Weights of a small GPT-style language model, trained from scratch on English Wikipedia.
Size: width 640, MLP 2560 GELU, vocabulary 8192, 59.7M parameters.
MLP neurons of a small language model. Each row is named by its layer, matrix (down: output weights) and neuron, and shows model dimensions 448-639. Each number is 128 + 24 x the weight over its row's rms, rounded and kept within 0 to 255. Numbers have three digits each.
After each neuron's rows, "raises" lists the tokens whose logits its output raises most directly, leaving later layers aside.

L7.down624:130146135156093117113124101151193121134169145090090118163103137130120111117129150109126160139100124144125146143134142065123178144141115116150110159135108119156114119086091115096131139143117123167145125078149118098131080132160140113156075122116102101105118172138143139130141140151110135108132113105121141123148147117128105165145159139161135129093159124132163136177118143099087093124137131139145125144101126137149138141165094141105144156143151116163166131136156157091110130166179136093118133141138112120137153132150085066145152071093073118116087128132144166129112131112087111135
raises: " course", "ent", "ens", "omm", "han"

L7.down2354:136088145176089137138116120147101121151096143135179172102130134124118114138155148118150145107122133166131137146157100117138133119126087139116095130131144129129129164127134126127175157105138093107146162155157129121157110108112184118130124102098158130104125090186117147124162134138117123118132144121137128086141138105123134085079151123096148130095079169100093192083164140104138145128120109121152122126152134146109136111107153089089146115117119153108136128125152149138112099127123069109124151150144108091145134075147125137152123126128153123098106131163135113096130134108174125105
raises: "bo", "bit", "ba", "ber", "uing"

L7.down646:103134153192147108129111128131123141132101129122167126156135122091097135132107150095190112177138126118160097165127107155141109143098149081159099107123108156100133146117096117131090120151147094115134145120139108139122142113098138101133179179082131141155149109141100124088135146186146163105122157112136136102124147136112110134175105106139140077097143141140120163131183090132126155153161120122147119109119101124147129066125107133116098123134155127132125081128128150102130147140125145160130167127138190116163098142130153118139158137132131123101130129138184168136112138142097105138
raises: "uring", "ured", "ended", "ailed", "ived"

L7.down2409:124113095146143111117129105149135155142167166125119141112133154108135147137155165146168142184117139134111096098102103150149148101143177097155160105100079105126141145097128163148119111158183170135159160131096120135134071138104144155148118142091110107145153116165100150145142151116120068088127124115125101131105113153137121134128126147114101100123175138164143129118073119153081092177145101113091127125174105112124115098123103120093092113154125131158146113145133125145120110107098149105151143123117132104132068100150109130147152125113133116155149112154155152105096146127103117123
raises: "ki", "ky", "z", "ruct", "ault"

L7.down1652:131156121114117128127108149147133135132180136151145087158152126131128131090106136131138196075161122151148146082145140100148129137121125106100149119084104117153135144170121131115114123159156144148117119125149119125119142134084149109140125138165119117153122160141119066130097154104134109117082101121115141133094125106163132103081128115141170137104114168143114168151155089150114062183123097144098138145114088134127097077149127121114155191093125144163087111087149112142101159109078136142132106136156130128115135111119145113113115154150159151108109124125109152151062143162143117135
raises: " year", " way", " month", " day", " night"

L7.down225:137089103141118131116159142129120113111117159120072094121133105120122082100072142099191190132137126110118127128113155130114100142111152155119107128161089143167087103163120096095147153156118122133123145146130103138117096166113064111091128153150173112143121166118088082103078121109145147143133111106165132089114169188110104186091115145119111113142095128163137114148143167128103148144169095156105112087124140151103128145103169102091125123138165126144142107134132134096157147115140149078093156190148132128096090116127142105140117117174110121141123120121118102149152129090133147113
raises: " got", " remained", " did", " went", " received"

L7.down283:126121136134153110122118092133150149133110182118106143108147140128100074116088122117133121173118124132164148121146136150144133150130157107132106088107118087095134143052098172111122094128113105141138108156120120136077154123095129195106097146149116154108190151100090155122113157104086102115103145148151102123127168123112154198133102129085126152111067140111136071120137125153128112107122143109119101110134144101109128097103116080167116115135118123135114135158098077142130140078097112138187127113111125140123146099084150116179091139121141120125094118128156140118144147159126134121
raises: " Bh", " Nar", "kh", "hat", "ha"

L7.down275:140107134125127132122128117134101079163141137135113162132094149113137149143175164103188118154150119138127104125149106132138099108117101116096140114117121153135187150133074136147135128138143178152115095143096115133160117114136090105203158099108152108142152097115102118125100078116106110115106131107145109111140145108111132101139178086118136141161074195167151089107145133136087152144115134151114112159174127136112143138114091143134121106124102126122139145122144091136092135097133127158131148148182118113141145125155118124114094128087125168126115112144129169133064130154178119110
raises: " providing", " having", " saying", " upon", " unable"

L7.down2415:118139112081159136124100132185144100170154112088142106119108147136139163124118133086120147093140132087132162183119112108078135144133109116150161111119109111159127088159120166136105113141115114141133128143101095162129083131131112123101111131162123149160115148139157092155176179108115125175091170135124144169154147150138142127095163155106138160104152134146148128119125136156105141052150119132120126104133131118118079186088124097139115139110125129103126107110147129123153081140161130127114148129141108123153166151134154155137139154133129134133088114148166119147154143138142155147
raises: "ents", "ian", "ist", "ering", "ists"